Part of a small language model's weights: vocabulary 32000, learned positions.
MLP neurons of a small language model. Each row is named by its layer, matrix (up: input weights; down: output weights) and neuron, and shows model dimensions 208-303. Each number is 500 + 50 x the weight over its row's rms, rounded and kept within 0 to 999. Numbers have three digits each.
After each neuron's rows, "fires after" lists the tokens most often just before its 100 highest values on Wikipedia text that the model never trained on.

L3.up1530:581404488564540566579577481548571530564515555525491522452414491449489466495492571577565389453529554508554527557531486486489509436448524540518529509541498490541497525501440494534517470496508516466517495487511568557399486458468516475483460554537504490487440501471705447512532551549465523532
L3.down1530:505444472419588436451500502484475545464529511543482433486387485488548554526449565429535434571518544478594535473474565591468440540490497521504541487554459500482503538439578568544438423542523428500450494479442555439408577484510499487447474517486566506488499437436581525496504418547567559517
fires after: ".", " (", " \""

L3.up1724:491404565591543493532450464544411480524427409498517556552605554511523548437492528559421509544439529478541536569508551505510536491424502550535539562559510502579541555467490595553411435539580475443467479551492697601438534550522469452479466440542427468517499521409559506468494531498521489506
L3.down1724:462560534403524427523557523469537520531486569525480430617494525486505480426504546493546540555555469438488435400492524460496492517484469455527543441352460517461388553489513438463461596497539606551436466539483449448437512574448548460567510653530501538515544515391534509482426525486528520452
fires after: " |", " was", " released"

L3.up249:502414414544503515548372481500400533437511462498557462547458541600468592512491518484542564472508443579500501550411562581488523433473441571567495445400472564504437523483429541530499471547499508438473530503417491463535589484526509425520388448576530486471527588423602541459393556547482479561
L3.down249:450484454498554547406420501525434436495495446537478469560460494520494494456587552478571498519509427515495526532468388562453456453547450566407462452438510552512448514467478556451475593507448493525525520525422523476357513548530448506487441521535533479493507570427565536436496548402509435477
fires after: "\n", " |", " 0"

L3.up884:506531462522507608538472561465559502498541354482524566439483467454562491397586490547396515517437512516498503510463533554519447472459593461545436503476495620445468524525497443556489546544502498528467544429501523526497593450491537456490532509491495444554475520520484422569439552446493491599
L3.down884:553461538458473495463573452523442479630503450515572550459396492379517487483487503508372507396545461525589581520445409501459531470418454443456433562491476537505504562556529415468392455571561502569494414501506407604455438502492564490536442467520536414518485457625452454486463542477469439563
fires after: " the", " each", " The", " first"

L3.up1337:506445516447560489531540452442621612494501565605511521521494521467516538520453526457473469568561500498502532527513456517530417473492505521480543479562479472529460608438453525474538571522483556440537552471538545481438595415496424518516509517482486480451449459523586486519479445550479470529
L3.down1337:540551449489556469446505458583558423448420511486478499444525465433637447492543543470513471454541454449500586573492378548559442525585459389515504530599539479467468504494400431567365540585474567571466364435485523513426561408442434601503566509580467418519515460598515491556535530565471601425
fires after: ".", ")", ")."

L3.up716:544490557488565521451524494506430425550476513564525609502478484494486495363519560489479533521421510486620489494434489482420509453437520498553540549450602610435473475616479445518519579458577504494566549459507579530467483488557540469494525482480462586391568534510496485539473545558471548464
L3.down716:489507585472509470450502504457539502467462558423445475438464478517507514550564451582548445429531513573505606506542496545482507482380498537455498458512559562530524561570504520578516459521532470449530479510580454606489500471492506572404579514499516514489475496535569536493451461471542591516
fires after: " |", " the", ":", " European"

L3.up1147:506398478565448389505587426368421504503472399437460490531515568557472515469483522470469464492519516577399549595498428482642526536491530462583495542511516534490406496465533590407521449540518476479519569507482507485596504521440406466424471496524501505557491487490501475445443558463491411520
L3.down1147:476515417504564513538508507462495500535515456445504546477463487483439504592523442488460464498547473385518400564520532436486568485527508511541541476465531447556462459494462489406428559502488483465568500518487621544496507586473565504508567456570456491396548583413573452415514504601558512479
fires after: " |", " on", ";", " March", " 5"

L3.up574:508511514543615506530470492497485502550520528448515529573503514414490501518540485428504550472527462459515587501489394474479499488446482479608456474506469449504542524533504548510477520525533549436473512406573515487386488448530546451536566487549491444547438535457536382521485525468463440538
L3.down574:480521492451449531564544543507444522538536467492552536423522527450454571410502497400497470464531522582501492534435510430483554448489497559392421446479617499446590469578499457504536523447486437533510470592448503503499504487420473507598525531539452479522554558516472569451568556516503469544
fires after: "."

L3.up734:642488503553512467504635573512547578494400451519490586457424527504483402508492565539520514531484439461584541484457491424446555436486464431588532539612488489483515494574582531512490493412396467364525507483551513491400529554570561521455472495591508585538471422496505515525529566470457528583
L3.down734:464481525545508566463469494432481529454556512473559475460549525457594552562534548478411465487509436483523421450560476548498497542518549487388596444497472524451490574555508455469403557529484415658538460471437489555504537510470460467549472483584572411476384452434414533526459570423492517462
fires after: ".", "\n", "Note", ",", ";"

L3.up279:499567470575513451565453537496576438404462425505444371596406419432504610589529437533507505467424513538562507503471415491495535457441405449558527549495555446500498469430569367490540520561445492507468444525581437567458442594513475499417522495451522520608420483597523595531586524572484537507
L3.down279:529438559475582514485473509455502558538519488488496464472630450529603503574518520482473493376453494487312452497540538514452460495534519575494605491481540562596475523571503603539496448446584491450536436502521483460472437508407573575517494522571469469480492465546481481479494518480597458473
fires after: "\n", " and"

L3.up1182:506524389521524439388452472474508534487537466497522531510573557414452464498414481441562532468408494485398456436513451619483657446472554430450450477496547559510524511466461562446570530290458475567507450490489507495456531447496504494533495509585443422480521581517566490467438532519465387577
L3.down1182:488481518477492457541469517484541517544583420463465605463576527437509537579426604391528413484450533478429396433443587552453586548456477540450500441466546458528583544439526462396560496496427569647460472455487489398478486489466512510534538488546562543388531559540501458443474557422544366514
fires after: ".", " 1960"

L3.up709:559559506497530497565547587533517450544473519492480450481498603609503420460574502480399425558499612587555525509534655520474527519586493518530489609495554600496495481507513465434476545474389528563581543567511460498488407472445510511596589483496390539553511556361543461485577455595546525507
L3.down709:419524582470488472519451468441476552549438419499563493555480446506460556555468461520631495464500523427417493416440480492514529639424603515529502450440442431589486603612454560533584393554570511555525498380515589507504535542511442529497415544493514559517420619561534457545540498579412531516
fires after: " ", " (", "-", " \""

L3.up821:465488533499513404533470498524540508534499547492585469432523486541523374564492468416572533509478511437566559484452482452529594460472471485427563438519406487497449431505464447481406520528568497470546523431423518515590519471537489494507485507471484562574445454476523455489498481511446442531
L3.down821:470469487492492466572544423545556506460483534459512488494458469411515427531431494452599547531457489413547594498501497523439577582491453483486545474470504520577465384502489535455408546494548393447456584512547551423535571484491632514474432602471464489569515453505454493487549495452468470524
fires after: "-", "|", " |"

L3.up451:458453504568453446543423425511374470487487564571524525552490464561455454515522429542518528451458494502575496480460541518442506405450470459494531372480468544555444483397505581508542425529565460515489511492473468492483566506470558498605489479487534486537500485494472545488558668563469577416
L3.down451:467555471518566571491448454429483509449456495498524547491446482475526485505503425592461452425511492483563473543405472488453530427538448566441511417455482553477450509467436499443465443544650436528521555421533385418473560513492497502567541478541592502424426471582478474459435579536400530437
fires after: "\n", "-"

L3.up438:508465512474540479474553418503488476495419483472540449531509466531553445504586492432436481499561480548471536452567517480473522453501495536515474479549568563442402530548434433463440605541509575474531528573442509524425499522473498450485532516526609506503521479558546540555560602540408450562
L3.down438:423548483494434472509515508557473536484538496511503415500529397515577540479553443559563436491577543499556586463547544445440450544548593573558515600499594490446435456473363503630457527535489453443560527451474497508519508456567535487482455504459567527501569441554515532540496455450517608457
fires after: " |", ";", " League"

L3.up1770:498496572518469521500567557551437579589501425533478443547573531620584430515503430523505469518428516481545534451597380430397504362575528532448552476444594580551447477561512469556456430383455541582480494576495525565574377596453553444541458607546480473549454578457552525436517562464540486474
L3.down1770:423461484497590494486563579509446427487390413501535498461556487511425508567476567439464561455556518595530491496488399372489425525574495463484501458505522482439536511478405468512514519515499499548570415478571508546414563560528566540425468439433490471512457513581492481373636512493503539486
fires after: " (", " to", " that", " would"

L3.up297:490467427564504491484560466413529510442488525487559477550467462575524457547508558450516538486417435528501494496459392497552492420411522451604540441536469477491464400593459527504505508551525380498534501516439548426454528515537510500515492373481525530527525546526528476520527388502422587436
L3.down297:490488437483543518458589540509547524565441477522493524565546481531575436452486502486568515548544464376509398456559579560513547490516488534543564483496458561574447458423460536460457577464451437498480528439512498434456427485419505455522482557554540469401429523359470560522424629439515471593
fires after: "\n", ",", " and", ";"

L3.up868:557472520498501466509534452504550428440476473533522535438510529446500413465507477525391495510534447555493417414402543452507558461560532514495487533454525484495518523509483509518480535427434533531605462497495417495529518522443470470612528485441555544510531534464578579550613506565499434475
L3.down868:465379526483467526467533475550475415458490442539463477563441516538565498505428421522496497495446490531453472480445533584427477530544452435514505459570558510547611510439533550502491456501501569513499572448491485493466527493419462546429560423455535524506343498461551457567519611542415508464
fires after: " (", "—", " \"", "-"

L3.up517:508479549495521497510512503492529451448488474418495492457514540498543455502505371518495487503434531511460490512511624476498477493519456533490511438517604502529514567479542464531554503496489348399418579531475496507394542613532513409494442537527507425441492417496460422543517464539621492484
L3.down517:493422492567506506458513525460476577637487441523479482512451496521495477432452447497574382513455438445532438538567451499591523490410496462461457484467445582497468473448434429531455496365596603511517440496496395442534492518435547645555515431556432533422449570498584517505470483448401471487
fires after: ",", " and", " the"

L3.up409:499485543495504470476486375461483531550507439569466514552533496556433529497463512487491425600543448616540440589561468598450525458555480482450503446453589547523527519662527519430531537468503479515468429430435438519542491528536477430556533446453473538565435491489498464547456515607408515480
L3.down409:473582551495503600554473542494430571634379527494465527518519455509536438513402490576444458447543443517440621566452554528577492430404509494533542517458438541489567527559441472431486514522508495573495477445516546511522437448472415458557444534543522498472472440550577550503501583501497485502
fires after: " the", " during"

L3.up1585:664467487492558507566469423392427615513518461505536598449490572503419414519505505518460414478460450519477434505491472538594504531460456421384430438508507586478444456511528503568493555540522410513424528388529437408439523496451517509553492461473446450480510501576511488508505556517394462507
L3.down1585:509552497509624463518510484462451541561493391597383461501479546398505438523426561472506518401488443500522489509506468522495535440488524472446354577523499549427609510541574411482437507544497456556438447538448455524538454496519515532478524484557510365512500507498453416455526541513511507425
fires after: " the"

L3.up219:518466513427526496540486514543489508540522507491481515513508505500525486369568497469562539466545512486589442526514537547505486537531510439445493509521436482449454408447433460454522559530539462477471546516461546567477502592511383469519488480494429490452425489434477503478426548412482568491
L3.down219:535417432434549474504596547490482474617486484605495532447423468426586479495544513484555579461515496473478469478554501532521429418510507480493411434500461431502436508540562434462507480427504473566474557487513476500472518474444438519565376397441488399494570446500435504559495510451425528491
fires after: " the", " first", " second"

L3.up567:517486502506481514475526464550472482463529619497439427454531446493472420577519517487523502477475597462563502519342505498469511530444473448512409498403582400517539492451547507570455484543376470541440431542554482484497507451536457466523469481523552533535462516483497455453463425567399393475
L3.down567:582448450403406516545453594464514495561532546487432468495519487448468519498543466450536520521513571380450578527516525456397578476553404454517515538474513467470529456514560506540535420489445462538512450448517531490464556505457538498515539474494619459456523575446513476542544501551434448545
fires after: " |", "|", "\n"

L3.up1551:581489457443393574492493472514502416477543544488462433450431554525464483513523426553505486427488527558543484520497554449549506614471501555537535552550492580494497584488593464554591484526514490462479542458514620564501485535425494490539479405439405463588476432488509532523469545562386532439
L3.down1551:537505463470586509378575564418489568481553433503429485438513549486495486475468496511565439511454554485512533472488479492585454463510488504406477556463586509472519530546476555438507438527546456512442485505391451443503593532499550478449589525564446442568539614499559408429456458431493452604
fires after: " the"

L3.up1596:504506521509570496508508430506407484525458539516562445600546552408487530513430499476557603628513524437518455560433488404497547471608478453485517442472426437562515508612469499553516428551453538432561452487450472411526571548602539559419445519455511436469464539502583453518473501530480435490
L3.down1596:540474477396459535505553432422461496507544464565471577460539519497520525522459461369494453546487537504476507450562559540557380421552470526457498405492484426469560578540505472532444520545523522503486545523468500510446553462555536544492532481454506491532470482442559443499520528589549429444
fires after: " |", " is", " was"

L3.up114:506565488448581409478586437572469518447537539482401425503423519580478470419392558519460498470535541557497568558482550484538570489568616423528549440511540522474441505497512545430483493500414526504474430482497542461526630522468394541459504476491522568424470417523539409444514546558523493441
L3.down114:534651454548513556611467517486536513443428461457607359438501486431420493490515524621519535435535492395512436412527515481534446425476441479448558538489539468404551543454482491478567421507475562511437541414504490504515478567521466574523518579489535474531524483477480497386448459464449588447
fires after: " |", ":", " April", " January", " February"

L3.up1213:525507571445413470446541467531448457544424514441475454566515488537506552490627431442513463497554522483565380555549450458532591491492558524469490546475434509523409505422547540439492565494523421532479490443491518465472461530480536432423551543472514525652525510501587563543502532537501500452
L3.down1213:440482446476426586436509525620523454487476471448478427504440471467385509470508500556466511519398489435523454436537498424544451574474604526622584585452551535526395561513398441529508525434466464508553506462621480488483529565521536491496426494443565474477562549467452559537411536517565520572
fires after: " |", " in", ";", " a", " during"